Weights of a small GPT-style language model, trained from scratch on English Wikipedia.
Training: a variant of Adam for these matrices, 1061M tokens.
MLP neurons of a small language model. Each row is named by its layer, matrix (gate and up: input weights) and neuron, and shows model dimensions 592-719. Each number is 128 + 32 x the weight over its row's rms, rounded and kept within 0 to 255. Numbers have three digits each. A neuron's up and down rows have the sign that makes its largest values positive.
Before each neuron's rows, "fires after" lists the tokens most often just before its 100 highest values on Wikipedia text that the model never trained on.

fires after: " is", " as", " the", " was", "\",", " \""
L6.gate1157:194081078137112110151151167165148131117117161158154077104131136124132066130139186128121148110170054146120110111148098114100132118148116127150135144136104122156111161113055095143133123120095077146119146088111090092089081135148048161117142133137167182186134122085094147180144167085083195177108162129152129158144118147149105140108132149114115103170141134087117110126130118054104097126118
L6.up1157:140114152104109202116156175100132155091105106169139129141121088126167125152127114106105149126150147134145132129106127103195139149127013097176162062194127194150142083171127126116115168101129145085108116121162143115131166112110121069156107111055138110188186111122136145170165127170228128104095164081170141123169096147141131070150139119121187140105110096184117220149199093118107180135116

fires after: " ", "-"
L6.gate209:111107147067120143058108063147088151072131117113116112160147141088118075126156108094140113152118109145236150046139144139137087099105119115110186102099158098167131120085114138109142126098084137121147055165139087179094167097140094126088110117095091136153182158129120109164251172150105101130132144073168096139089147122134151129108131134110123171111121116156181134098156147172160171116144
L6.up209:172149124099065146146140122120069129125149155081196151136095162135142099108117184126151141105178127158094132097110106156089065123095161161154144141139138110159148111087145099156137139092162096098103094148116152048166142098099079185169137068103134173147171109133122096102130174058135126152145093167157170169107153174164127118175121121135172116112103108151133140090077061156087079172191

fires after: "0", "4", "3"
L6.gate481:119135089132116117086162131139117084146109114113110154088091116144152130160151107136119167177147139133089150107102142093142150111174155132118143106108066136070125095159174078165120103112130117096094060100148122131055159083049138137104130179121121127080178099132114169073132129143076138145104156112128123096115100150109122094156144192084076126125096141108170138145149166132114146133147
L6.up481:099078129110118093078149150119130103115135137143076094165098156124063118065126159154102103156147085124146076197132177164081095113135142053155100090125114082151149120125073096140106124179066075112132195141095135125178099144155100109128092140123160126142120096129071156112099132140132126141168161150154141132121134141139149128120142139118121221150156080112125108145156147143117083131198

fires after: "9", " V", " P", "°", "P"
L5.gate1485:142074107112139177143141166129114104123122170130122210139137116137057087155150136158130135140104142159119118109135116153119104122145156142107114143110136173132118101080134134156113120107146137160116138159079113159079109170105158093091087153134113128093186110146134130108111128138072107108089103134111128130134095135118169195157101109094115166112110122067187092112171120087129142126118
L5.up1485:132130108077168092098135131105135106066130160140161176091099155097147111108106164087110078117110135166136063106124150078106115147135097129112142203131146168178101123115149183146188144158124081112115044110097090139172106123108191106063174162090074136118135167138171181165128123088151123097130154163153163103118145114111138117115142143144075137133114154168156141104092124135134070137114

fires after: " G", " F", " P", " V", " W"
L5.gate280:125087183109132080164133182115098073119170140112145122088098160151122095156058167121090093123081058097174124113103159058125112160109111144085084184114110114164140124108149126166088125128146116099085116092142129144114133144090143124084050158165174075158093112204160175114118106146090120091107074174132143172075109173097137131088180147170124159158116133152133106106167172123094105133167
L5.up280:144156123091105130146181126133157175161144191144120128166112122158100106111129170216190099126094166117128103113127134143088141136176095108081117114141144120181140164111093152154128104088090122105095135120146107144196116140139118128129109162092163121095175175088166126139127116131085123148164139153101144123118127109177092129103091125136083150088127151166075195136155118139133168075144

fires after: " ", " |", "-", "2", "|"
L6.gate106:163166179104085160087157202130100149119130164118116134101148091156171117118056146119079058127131105129133104169139083143137133094070168125129105134095084138143118116185118125160126167130072155191077083129142116146096131140102147103113127107170148154179158125180167135095117105188167194146177150095108119086084095117062175140143125169122128113144062116123108095192107109118143117124169
L6.up106:123107129126110167182125162133072097151098082128076126110086161139169157148091075149142072143149087180138155093168143100120141124082181137121145095099133106118178188095133138085113047124137156102168083081138104122103125149172090133099141089127103068124143134124177106113131119182127109134083097159086107136174153122118103150131128102166115140129113152123134146102084183088135138121098

fires after: " ", ",", " (", "0", " +"
L6.gate878:140113104148110136116098136125104162226131096146121112151106161132147118099185116191160136187163112111111176171153144175141090152136103107084096125157124165176105120084093123137110137111116143147117153154133145118123154175140132184121100139122059153153132158185168064172185093127084211172082140102159174131169139120154085105140139148154101117144172133126146111091128092134130111124111
L6.up878:162106066096076141107158116167123162178187122156129115123103131115109145170169150057137126142149125094150150087111125165144159124128138170116144094140143128149084172117157134155132113123129143121154153124128155115129098071161110163103128144117085143152166156137158112119102072185146071137118143128175107134156087121111132151188136119190123108113098046128094125102104092157115162137164

fires after: " the", " The", "The"
L5.gate1351:127121129075207098104130143092120181091122146132164080142072136175164123160184120152097158099035095151090087131114167138085134130085088082070097089119162133116116116135151163113108108125097146090096121127095116093118138168142146067131059120086133141160134161140161158092130123175192094162110159143130105178115188127121206092078148136110085154186172113125095195146141133168123053141158
L5.up1351:125110121135151139103205106192135118153185143118116149163087110110151138103121093092139108110115142149131131113063089156081146153108146113128096136092145103129162152156136129115139014114131077136095096143111111155110114133084093117119173118113069175147128159162184155129206120073112088153109087142150097105128189133106097102128089108107171091121134123112126174139155128093089146188125

fires after: "0", "1", "2"
L6.gate240:102112128164130085115138151112235117174136104107147130138083140132067131133120137104114179139077142141068162197132139109093127120151104061111153097098135115099076113135116196142132112136122096119120148152117118087114148165120091153079072113083137056140093188144152160137121129083150100090103100175121079130135162106137138086078087141150150150148148111086127105107117130143108124104145
L6.up240:110139168098132151087113126109127122112160123107109094115153129090115170092163107119165135110133122174097100069073164120149121122196120142192112150115108101075125160117132106122132128126148088120123118139174145195086087194175100110131124123071160094103157091151101172141110068088119178130053117100126104125131140121118086152156077080146137121156169176166085112196135033111164147169132

fires after: " |", ";", "3", "4", " "
L6.gate84:085120101159144122122119167107140098070092140124118114087140158124147092120103175123151112129072100164087166087180140179157160142149119186162145146159117086105129119113066166137136145104215130106092110131158119109066075109102130103156161135130128184117095151143141096103150103156092149164137145118157175093124065108140132104112121157109160038132151162153108124142141080138089151148154
L6.up84:125119155129057195109106113125102186141216137116155093180173176123126154138077201185109202151082073168173129167149097146150103111094140043132076069196154157209183125149102067146152130125099139127142137119098160103112148098179129050094149098175168176141167107124124126161118152161116135105132108147133168141122167129152164134078102156102093140151100138145056173114156151110106127149082

fires after: " the", " The", "2"
L5.gate1244:121160116111172170199117150143130129077106118116144089149126152138132120149117139152143142067107121112125169170125152151086161110140140103137095174122185070093112170109186164106113143060110179093137160151122094116171049126164216074125173101112156135138124189148133087189081167101102141173114173179086092091133135156181158086130149117194083045151164109086173133164130152172098103155128
L5.up1244:096064077160122149159148087111150122099080085152079106136147141093108152112105109160134157134138108164086129159174140084082132124102149105129132141110104094080128115112111137109120057132086114152135134165063140133161100176152154116114196090122098115194130190111131123117159198107174112133122074113110157160095149106170165145116123135102086097118101135079078148161146115102118114121102

fires after: " ", "_", "-", " in"
L6.gate827:202161092137133104133150173156154152139152108143170105119075095148085124113156191027124204112152150155063120124115114094139126097117102150165125144123143130104124120110098174155178123096141109134050155095124142104168126114092104138040107121084142144092158140065152181114117134080177152119101102148198190115106117087149149089056133177107161141124167101152090097071143102094114158187052
L6.up827:174162171144111121116115108087125093088150092129101137146140114124159068159145114146118155125134166137168149112155106093214117076127169145125175130108130185118137127175092064129053126197112078158153135070098210133135145131105090163128165114119155143062113209141070094165081167129107114112143142131143150093131101177133137135094131108143131105129135111133064105155063200129106145144088

fires after: " |", " —", "1", "ca", "8", " "
L5.gate328:126141181077154113058093057103137146075139099101079155157091143159099196135151119092135141140145110141143091080118192139110159138132167139137173116092147196102134108133154121131138130129132183115135086102119111129130091162169123114105136119146058124150142185114125113152113131134112119149122162126161141154157080151154123100091079128111134157156192139138160099154148197129191132121109
L5.up328:144138121109179139124121086177117144069095146118150120182165108162070146080066037146106099147138160136110127114188187089110137130119141068079117149120185149144131120110095171160119074175147068111084189085137126134128083124168114069165163110109143154146136058073095153133130124121131079148086100114091186191017091175113127051101120149088089118114109157138189147080169090116141125140096

fires after: " T", " P", " N", " G", " K", " R"
L5.gate759:125141128083158126120112129117108150098122152248156088070086115154110112151111113064123155137124174155129102130146116109108095159142126177105118165133174122133164119153136114163129062065062108142104130144169155136100122146151058148166131204146127045151106110138131165130124114125122124142164084123136119179124162062070152087084140181080084132131115169181150146161129116105140115166082
L5.up759:131076110086122065173124100157113114121129138129110125118139158120096141126102108162152137038143127170161137125106163129150142145111111045087103126139090126098162149101118119106154146163112156097085198100133128083158117152102167079135085166091081178185112172067084170172161122081153126128176137159132185155155133148082148153072036108146100115131150088164073138117129133115085132150185

fires after: "0", " in", "In", " good"
L6.gate395:131119112108157138116133167113138163148115101137156136141145136145135116158094121122126091072124069104103149157118127167183129086106157160174136139165184154099095063137082142128141183126106158180146161096195060108149089092049191181125133124124085111134187133085092149113176134157075118144150172172091104163079136170151179145132103161061110079155108126212113125146095119120158142116119
L6.up395:117112081074098097095102108117160149095095179106145130126145117109111158140125146082121088219082065130202173073139129158181154092146122174095082175144136074105108083158054124104126135114163118181142151159155082120087093126137149175132092100118116143110112137099131121170122152138095131149129195120194146172134188174118094116127194052121083137131126166162086098117156142108106130174177

fires after: "0", "1", "2", " ", "5"
L5.gate1416:156154146118129109138110129149118123104137114119111123107115107108119160149156144121151106130168063165115131030131157155140095137122175119141136197134197108200100147160139196097153103166171138119100166108191137159122118151150135117083147121116124091152139172163170106101177140164126098153113134141146142175149102182114118129166164162145121150196152142170107099132072123174148152123114
L5.up1416:151141154080159118116162145118197107123105098120173092127090148142065142129142099127128124047123091133140101117153173111089151132095111122154182077111203042100101181121125036161168170105186134174146158120123166162145141146179149114112130121149140157135070146149121108189143131118192136159149155145192154134172103146118097125101166167163112093105079151103125114084107156112149094102088

fires after: "–", "-", " ", "0", " M"
L5.gate900:130172138060183090212095127142114118047136200068107075148120114155166121108131153097166133133093107115117101135129134096185128143145103072106174077121195064064128098115111151147140157149057112138069144159139094169112100139093121138126140091162096129180125135134159117200125178125107122173149106155132105112079140128121124100117122128095079127087053134094175145109094156174123147156163
L5.up900:134167105116108117196113137116123117070090142177163150101157120189180128134074122133150056128121048151200126159134137060125090164085129140133187162075116145087158123169106048114097145130139121121127132087098064088170123140103096137135132134117134133104121165153116127114112152155127135146107169135130118157125137082103092139123095133191103108130096128157079113152192141129145136129127

fires after: "1", "–", " ", " the"
L6.gate385:168164146107126133103128094107167134112116065145181130195140107150120180122191128131125207112093176069037085128121173161133146074168083133145106097141149141101102148088074093155179142131172147174138203166193137131156123106111135151149142132061086154133068124120106137105171119110214134163072158143116217130141142122137168116109097141165119070135135141192113159116120145183103139175150
L6.up385:167154109134093154141200080176094039117071138127073092184136031168123138115226081166122140060133125150116130140129035122082150191122106122088150120131139153073137141127153144146160085141109159142179146141142131125146101151107149059204106151134091067172111160154122149138118103113110088163076123107089157124185151126147159138136137134135130093185184107074137212133104152193094135144044

fires after: " in", "In", " In", "0", "."
L5.gate575:129178176085151113172156165129140124155135172089183139156090095173136191160142106137163115088135091165130143137136143144143189111115139128193147118142083115091123077175105103115127143129153119159146103153102077152155096140119098166093189193151070100132104174151124143107097093142141140082060176154163119052106107200095130106137159163152128112119097178119149097187143076160138103132159
L5.up575:142142167135051106153192150119147122087194122089119141165154131137140126150145172110145097180110059151098186122174170082129130123141134112210155124122142133101139136161139046105164141158159162139109101133177160125120141159129072185147132127133101165160115123126127128118146173097169147118154146107142101053152162172111104128088129118119144162161058172089092083117154092084158148128163

fires after: "4", "0", "2", "3", "8", "5"
L6.gate367:098123134156137148146103113117116124103136115080071174105106144089053182117150122141166133079114150162152177145143199168136052113106179131134139119120123150127125139145190156094226120085135120058116204135128136126127066122095134078146106130106172125116131072084178137117142128158096181141128114134191174063166138126130136168157105157100109118072168141116223140138123161149155152213116
L6.up367:132114140061142186128165161123105168124154126128153118068090072149118178090148131157127139164127089125099117126137158162210125128113139133108106091161111129191123187127138117184138117102087161088125172132154190165183091055132147120127023103183083122167164109132176117112147106192095166136152118164122107198136156128124074195130158165166104140121098121093140200131111073128122160165131

fires after: "1", " the", "9", "5", "'s"
L5.gate1121:104177101150132148095140110146137145080179145142141059107142154112112128133136149178138206116049096128089047143081151086132105131120074116071150102083158124122129138096126127106108082141105074144055180144177122100125145140187103144153094158099117200082174128087090151091172116149147085067110181159149081147150143122147197139067189095118145128162132129177137101135175130159138123168154
L5.up1121:139137159151099133120112085104184120100139136113080190165126101122114145117053119080139137114116119112173142115170150097135076169120102133125184082150158091128107155091090166071152113184131117066064130150129128120120119172091175133140140132107113060138180081155117102169165135135169128162134170130106156055124130092169161188129143133165173143133098097114161078074131122071152094171128

fires after: "0", "2", "6", "9", "4", "7"
L6.gate328:082076156046119114134159138111135085119153116121139189133130091169136147123144131128178126151141068140192085181104142171173174124085180106125052109135093166122147160148132165109092115148119113080153127149037068160117053096143102139128101114187173051136120123120134145121200132169124149135148141166133138109116122097157096152114068096124115157105143055098122138080143097108116186135111
L6.up328:134064153117168128144183146125138108170131159109132181131157149124128137138077135138057073193120187133167144085133164111161104127142149059174112175092107155162085081129080137152124108152156132087152104132117115084061148082141097116115087111234094132161086097107129129205152141092115098142142135132147146090132138051126148155168084115171073060152138119127112087128101148154216172158129

fires after: " |", " ", ";", "3", "4", ")"
L5.gate151:168176106116132113152113102130141120105115068166121152121125124144153120094147139106172202113104164076171151132111197134103092208120128162145138092097181100074137151143088123141068167132116141125075121173086094124160098111094103184068099110132161107140106117149094122120126123183149181130051170128165141121129104144163120123118149168167135138169128151077139076109136157124095101066119
L5.up151:117186164088135157144113091129177086084120083089159139142105081132179154084167115122127110082141115108129169176116136120101117097140135143069154145127150107103111156101142131126109145128065150121057123135076152138140101048110094149144056118132164084108167148091075120128139107131080168162136137178083096128134101140233069089182118133177171155125115147098189143097133131192124118112130

fires after: " ", " as", "2", " the", " |\n"
L6.gate1501:141122087075112121154169112142110146084100133175123049117086118160155140112124117157123108136134191127146126147156171122132144094089073106133126142096135151170141110136107098105099112162106098107164129091084131156152083191134100123124116110146156140093113078110141089084139101163102121118138133144113163134077086127156100173146180132084113116051131083187104157130128136097138182087140
L6.up1501:170108101114074159109170119151141128160079095143068143129119151144134115180175098114169171097144094121097123115154196156123099126120135180169169191147126178096125113079070097129153114142117153143158184181137137129140115146090135181130142122176162140161088065116110067179119082064067185085122053124132086115156146118121127136160104141113121117139117105127131104149149125141096125163119

fires after: " ", " |", "1", " This", " an", " was"
L6.gate868:133150132166148083142183079172126171122135085073163151128141090166191108163203108078089079141139096162102132133073181118108097112136118175104124085095124140104090075101110124114127126091089142173139117095141113133124129174149118139110144092103107184059133133118108176095178082113176100126114161085099100167120138171168141135149107121131182092091116180087119109099192179092127153112139
L6.up868:133122140117114165157166127151069207121169213086125143149143093100113125083167096093130071118146048083139113177127074140070163110129167112184121092140150151090048142134119195135137099141094106096075115118114122116184127171130053164189130099091120137096120097092125111099126153071120166098141087065125124141112080091133122150159126073202177098123145170110089134099178178139160127096105

fires after: ".", " (", "-", "–"
L6.gate1230:160095122098116093089129153139129119107116179077144155149107105139146163108101112104132104124157131121128175134099141132103126116140084097146139117149123086140129124138182124101122146079112138086129160108113142123127180041107143123092180128160103094062131172140176175106161142095167141040105114125122162145071155139137152166126145165131164111167105138126149140161112087152148044102121
L6.up1230:088130112176044195157120149126132201106101161110110175118117180142109207112156153089103089165117150195128142122123146147105158150140135134163092067154108069151121128094079151124149154142129092172119142136119120158079122133091135214148133139112087169129142158108082157071075139136098141138158133129118106124147119165152154164134050075136129071162124138124063145148078110133147138171138

fires after: "1", "0", "2", "3", " R", "4"
L6.gate951:182135105099091137144169131113155118127130131156122187093099134161136104111164150146108182044063145116096134117099104154137128145102110118132119076109156127171095101135100121113145150124141131097083115170142120168177077122125099116095143138108127130196115196125043132119185161072127092086069098090162102119093157105128146136038122109058138113189158187177135137158156150094072135140083
L6.up951:093171180197086108112140172090160142077104142164145080105105132119139147119146045136126147132119122124138155074118137116179135110167120115060117128142122163210103152136123108078147115163148095095121123134150162150142156162148125080150097127086109140131158045147130113115091152107132102102157101133104125090150125163112167117118107124140159070149139179117080209096135147170134166136105

fires after: " ", " Team", " the", " |", " is", " Billboard"
L6.gate975:131125164202117153143168137131137150154098161157104133160057107199158122113164175131151130066142132147118218121081155120077107174137119136111132126120102130129048135120143160140025095111103092065064151127121118154106187136124098168101119154143141108078180221124119115153173120103098107138120105159111121129163097118176104136128158171071134148114147123123125183143140131071124100092099
L6.up975:151135098128123141119081084165121153122095110123155132173125116146208135105176067126137192112120172075156161172133102135128126052139120175136136099151081199155151101101092117043132139071096160129115123147138090068145119085137134125131097096109165122115091118134161103164160117110131218124132041128152084145143093079164134110145108128124142097099119120147156144141174154140098160122138

fires after: " |", "2", ";", "3", "4", "1"
L5.gate1471:061138140143150100159147106158056124157186095089145159131107124112118201110086143062198137160140120153067129101094106134084115168140091113168094148142094167116170116061218130118123128116169109137146095128105098117138114063110225107097129129082117123152129119138128107127183103174033083130160167139129082159127146128126188163150148159126179132145107079088150154140079148129136153132157
L5.up1471:157141188101167121138116120119106129154133114142123120153153076118090102127112166190124135142155153128089112184117172085141108121119190145134063162104115101067150160126079190167151108115162136117145102152101077147151109091174184116126128099075113169198130171112084078158159164105092151152166138128172124150165157140122198167147147164122086087073117126106168074099176118127133136075121

fires after: " the", "'s", "The", " its"
L5.gate1517:158094098080141121108123102130153185071086113121138095094103122205137083141140142206106175076102148135115126150071175132077184150076154076148106061117116116100072147107146075138094108123138151085117122156098099074072142112136126117110161118141166115162162143063086140117139169065172131167105132062145133161151145121143137123081129103153145142095188161119161108148148172113123112145155
L5.up1517:182082153183137070116131127120058097159136197141102125094175103125166100159104099139101092082188178132156147105141103076184130140110096065134102148156098178079158079090114143102142158117128110110129127147197110050128173140095125117127140066112133173140123155142103135140135101128125063124126150154153133150115199153092142091155143153141100122109091056119149088128082174141074176173208

fires after: " ", " R", "R", "1"
L5.gate742:099117070114068136121064134126091083083107118137133166113151121089125097129097214068097118132141105157093100100109179139084111148138145101127164138073175119169106076102097141122113137143193110165127180123130119141161141100117123123118129104100116125103114138116125117098180093173157157100069093134144134125140108199151113121127184183060047119142084116103143085129139181146126130170151
L5.up742:120081131119135094130038115136122061148085124088126096155117115172093159085106213126079141138143128133124155152147140112138137129118179117103136155137185132202143145149097138151155109155155117159106160088095146085144183136118098131079141078087075152158090165148165120151126110143107101134162109152133113112173172183187058139098112168102073121136074123107121050106163167119168137143145

fires after: " the", "'s", " his", " The", " its", "The"
L5.gate1473:130175095108127108113150092152167180152090116141121116058131100184168102157142095133106132149117188172142133137124164126160134178068145053140133113106180106125140139154145182116080079153134099128143144138123097077178138111096118082098150115097064139115119138098146120118105130075143101183055129091125139104110158160116151097169098115127061081122157095163198174136134179094047151141137
L5.up1473:164111091085140122122114090156114119098114126050120106135091151101160123128128139170176220111148162210091131171063131083174123190082161090100148153143131133167130122146064167114121083116163113101098124156106109128153163136108116118139133175110086181137140130147101146146142169106107087095094115168173147125198120109128133125163119100148161088122123140135177120156127101163114198172099

fires after: " the", " gen", " Exp", " |"
L5.gate912:157165164115072150156096081124160115104095141177118056119066113137162143090172139110073109070070146161103108145119145078117115163093166102083171085167163068128090122105141156137117136122108140123120078165134101115077042124136137106068151137157173177163151162105121142111160104130115135144150172136100121069117052163172108125142132145135098143105116192036142104152125169116160128161126
L5.up912:065169131189095150104115093095110067144122139119140075093103122104158190073086092141161061107090141136108221142172102082143114156138101137136134121104080123091164172164171124124109124156114134139114124150115101160155159083109136129083134175131159128156108140129126093158146108125124131143118148108120161065103171148151141115119139122177124104095143077125104169139136168157136137173088

fires after: "1", " ", "8", "5", "9", " ("
L5.gate714:107180128100198135092168151135093076120118129147060074162102077127149163182080151123111165125110092079107160092156137126177136173100143107138157106147160106120203092115131171133130098181133132118093170155131139070125125169171135162092122117092125132137105152156129070183130142131106068164135086189093054116128133078148148158115126117132120133076153099145146093155130169140153114107144
L5.up714:128188125095140127121083077129156111129124074169099163108111127124144083141162132169116141152162178166108156127135169141102082130156121129159131129123112072120062110107053152128122109137087141144119157122108136091161158171113115162037147112162152130099142163136096142140121149073147099142149153119118109109104134151125154085162131162135133136151108083085122151147081185134114124036064

fires after: "1", "2", " sp"
L5.gate832:161177152102098107090125162160140107134099145081200098135077097129129099129208148121112182127084186143123091114128121170143114133156124163139185068144121147116127128128122093159162156149156122112093147155193153178123099103108103120061150130161095121103149165116154165135122084104158103165130174101130162182153105133131157091142192160079119154127078153164102140096117104143122146177081
L5.up832:127098106095120092170097080086185145126134092164132133169155175133125157096141121189122152175110118115121070137113139133084158151112159147135133122100105128187132127145112176157131178154107077137116116161130093080162118206098103113112150068150113207113184183118134204143107126080149138122118145133129154207109109087174166125133089119103155137140158108168117170098170157143166110140142

fires after: "|", " first"
L5.gate438:127184108103107108136095176070174147171080112169128178128170104117118107112173142141143173162118098127146166120129177081107123165112102143176128122124126126059147045114068135133082122049129160159138112139139145145123136167121125178125159167113148116107075103115158130073126141177181158127000115184143152147038141064166062126119101133104135159118087150159098093195144141136135124089133
L5.up438:116146124121070144077158064175114125156150185088066144101114159145085160094170179092087131124157120154079133144109115112106104104134145142134116084084050056141129071154120190120085127103136134122107142146169120127103125124062136077147122094079128136129089134011113125178131113161099115122116159091168127152145149134168148167145098141120172132153088121101103120090161161119133110127215

fires after: "2", " the", "1", " of"
L6.gate1169:188081144089108073166096185087097186148157176110103107068096110147122146104084086119152074165131127117075165074131173118138146140110107105153093123147143139109146060124111121091137110155178169157128084152178130103158127113151139110130139179175105084084141128100147123147098126108168121079167181148108149141076170090133108130090097125140122125100122113121102137142158164085128144124096
L6.up1169:149093123126128109200169109201127125149146130122145173170149132077155121053119048094127155113168160114164114108149069101085098123146120118129140124090210188100104103130119162182117082115160116106105176156099156077122152077073149165087107080141161157078135140101109152114140130104101103153153154160146154143067095124180175173129152077124088183157178070079117136114114162134090087162158

fires after: " ", " |", "2", " a"
L5.gate335:154169144145130100079115125134125138140166109080134137118102057134133162238179163108140129136158125171105123150170178135153086101074094078151140150175144137119138136126171140152149084118091116141156136102103118111057077173139145145125119116117041121064155169132110144134191106143138118207116120076167046164113140183157150133050109068119128133089152134150125144146103148184137128121164
L5.up335:132132091135135148104136131202164095127113154192150137059150157098099095128133168163101229040124160149159144140101091137120133135170114136118197136099104175149150116137092101153077141165142087133163116069101062072101109095109089164122134135088165103094098182119139100162199112077126133159074123099174103091142160127199128099112109103114221129116125146122136103036126154118097103160107

fires after: "1", "0", "2", "8", "7", "9"
L5.gate1169:128101180126136122155154099113104135156165180173162183146128127167117135190052171128189147150117077139110138130171187184107127147102139155133152130103084144139087131105101166105174175155172147141148170131149129100102135110082136129175139111153172119160081163134117131172122093170071162187095154178120130084106152143151150125134125165176142148112172142142169099119092079138145116096186
L5.up1169:090233115171119123121125095126183132114151174108089149140164082119146073123156146034107100147124138090159102148144165123062141084130150078172142167101149089137195147096079133137129117143161110124093144132058126108067100199159125083121170099146136165114089159165116107169166121112121121126157151077106162127074097103149146151134123180159157069114112128100108117112160108181157127163100

fires after: " to", " the", " on"
L6.gate1190:111188151136152114093119110150064162052089116124139111155146108122182124128164154125140168119133137114126111116092175198117144151126132163095167134138103081133126125086130173068143141055145141166117113111115091136125163149064116119112173112131167117157199090136127106128154093182171116119105158100048180175086110151116169131109150150102161107132122159121104180182087165164130087083115
L6.up1190:119103084154131072196070131138093116124140086112150115148147079143084106133106093103209128075130107076105199126158121085134138149122122179111072150114147135080199144145150160061119152154072131155091081121109095106086106077164118162099121139133139112096159066154197114184188062156108124189102195109128104124105161145170141133141154112072089070157122152175083167139161158126091089109122

fires after: " the", " A", " N", " No", " X"
L6.gate415:120125132165084054074111126071145193047105058117119121121104104093105095151113144127161134088122168120169127154032164170090147131136161113105140131182107160145194113123108163102158097097157153118127117175128179127157080116133075118125108145096128145078184124143076176089093086108225124165134122085152145187085154159140094093054111109100145176116148105121092113129086176112125116156122
L6.up415:137098176144080130104119146161149165117149154045136130111127117104168117168119165186145115101119179137145122147130170138107146116116169124100111123181142135106140126155111138102136094146107131125139127221121136138146135118151142081096156177133174134130061130191164108166169101122101084210138104104102102052160135137151137125109098164144079099108201159129130121211167123139145135138123

fires after: " ", " |", ",", " and"
L5.gate199:106123086135119154080107144100095078110120085088112176069097134140175181126149104116161108150077150125096112137127145141105107123105102175092141180117109140145124126158143115114135144047169094116146079138096139145094157137135125138117139170130121152096110103110155080062179123150080156152096148154142101132095171067103125127098111119139157142106101152088141105129121046112136121072149
L5.up199:103165150128095134118160120119141126160140109064161132126099122113163128128130139077130152160128115146160080102091109111097154084135141119120127108136164092196093142126211156123103149068178143122148139093144153095143134129150127129194133089145061149139122090067230163106110095122109087108161086162167204143070144146079149155122145120121130146118132120125113145105103114148106138142109

fires after: " ", "2", "–", "1", " H"
L6.gate222:162085184078106138145121162144116119090144153162201148115140092170128180119163149112132112143115165122103088110163138148140111110141124147119122111105117103170110107203139148110126121146158187117155161131125114120099143092159135203103119102163153152074155127113093110103171058128154150118189146175111119095136111172122110117120146159088183166141116108074099113068122154117101130091102
L6.up222:136138113073109054166131084157133127118161134110107083237038176167143135111120069115129066146152102142073134097209131112149080159117133181082186156087206148076138146148105187124146107091142126090115177136131142112170139122085129154112139137141167158133124125096137140157124173050116082158158091151062106101124177095157110156080145172142100104145128111162115103099187127135148094172138

fires after: " ", " |", ";", "2", "3", "4"
L5.gate1280:085195139106127113079139121110088155104091124137158160135142031112161127107143115123164098069132131093100193128151136138120119146096135173173202170131106085137118091140127091160119115090086169173087131103116097123108127074121135111063149102100164134077112111121150198157103128125068167119154113149161100102142129125147097096150102136111138118088120083054191154098149081143077136169122
L5.up1280:104172137142106104147121142123200150156116109124177062100083159143090155165102138111120151111110083038110131149140120198070114155079127076172183108136120072174122173121164061156102137121074134118103164128135122187099118109161111060176108124163163164177082141133165133167141133105133139089144068123112179138122072117105139140114092092178119126133101092110106133095119155157158083191119

fires after: " ", "|"
L5.gate382:117141128073096190130129177110150140183073145139138141186139114174131126189222128077098093121151184095177096163100155134111129139108191104159166106133099087065172093085114168141101131084109122135116163116097087161115081143099117184104116155066139096112085097105125123092137143202056146114117108129104078145102066133114219130215130147157143081051118100095056095140171143191134177075100
L5.up382:148131125116150173128107067102112131210120088121169131147100161136098090101125176117144103140110134107083203165102160131096126140126098194064100151136100154173138070117110174108118056123120140099167119157145164133132138139161147117138122134179131116186176100116140147118158100140137064110128145107115147132139106155157141152180104146114132179163075081089139097130144124139091128114149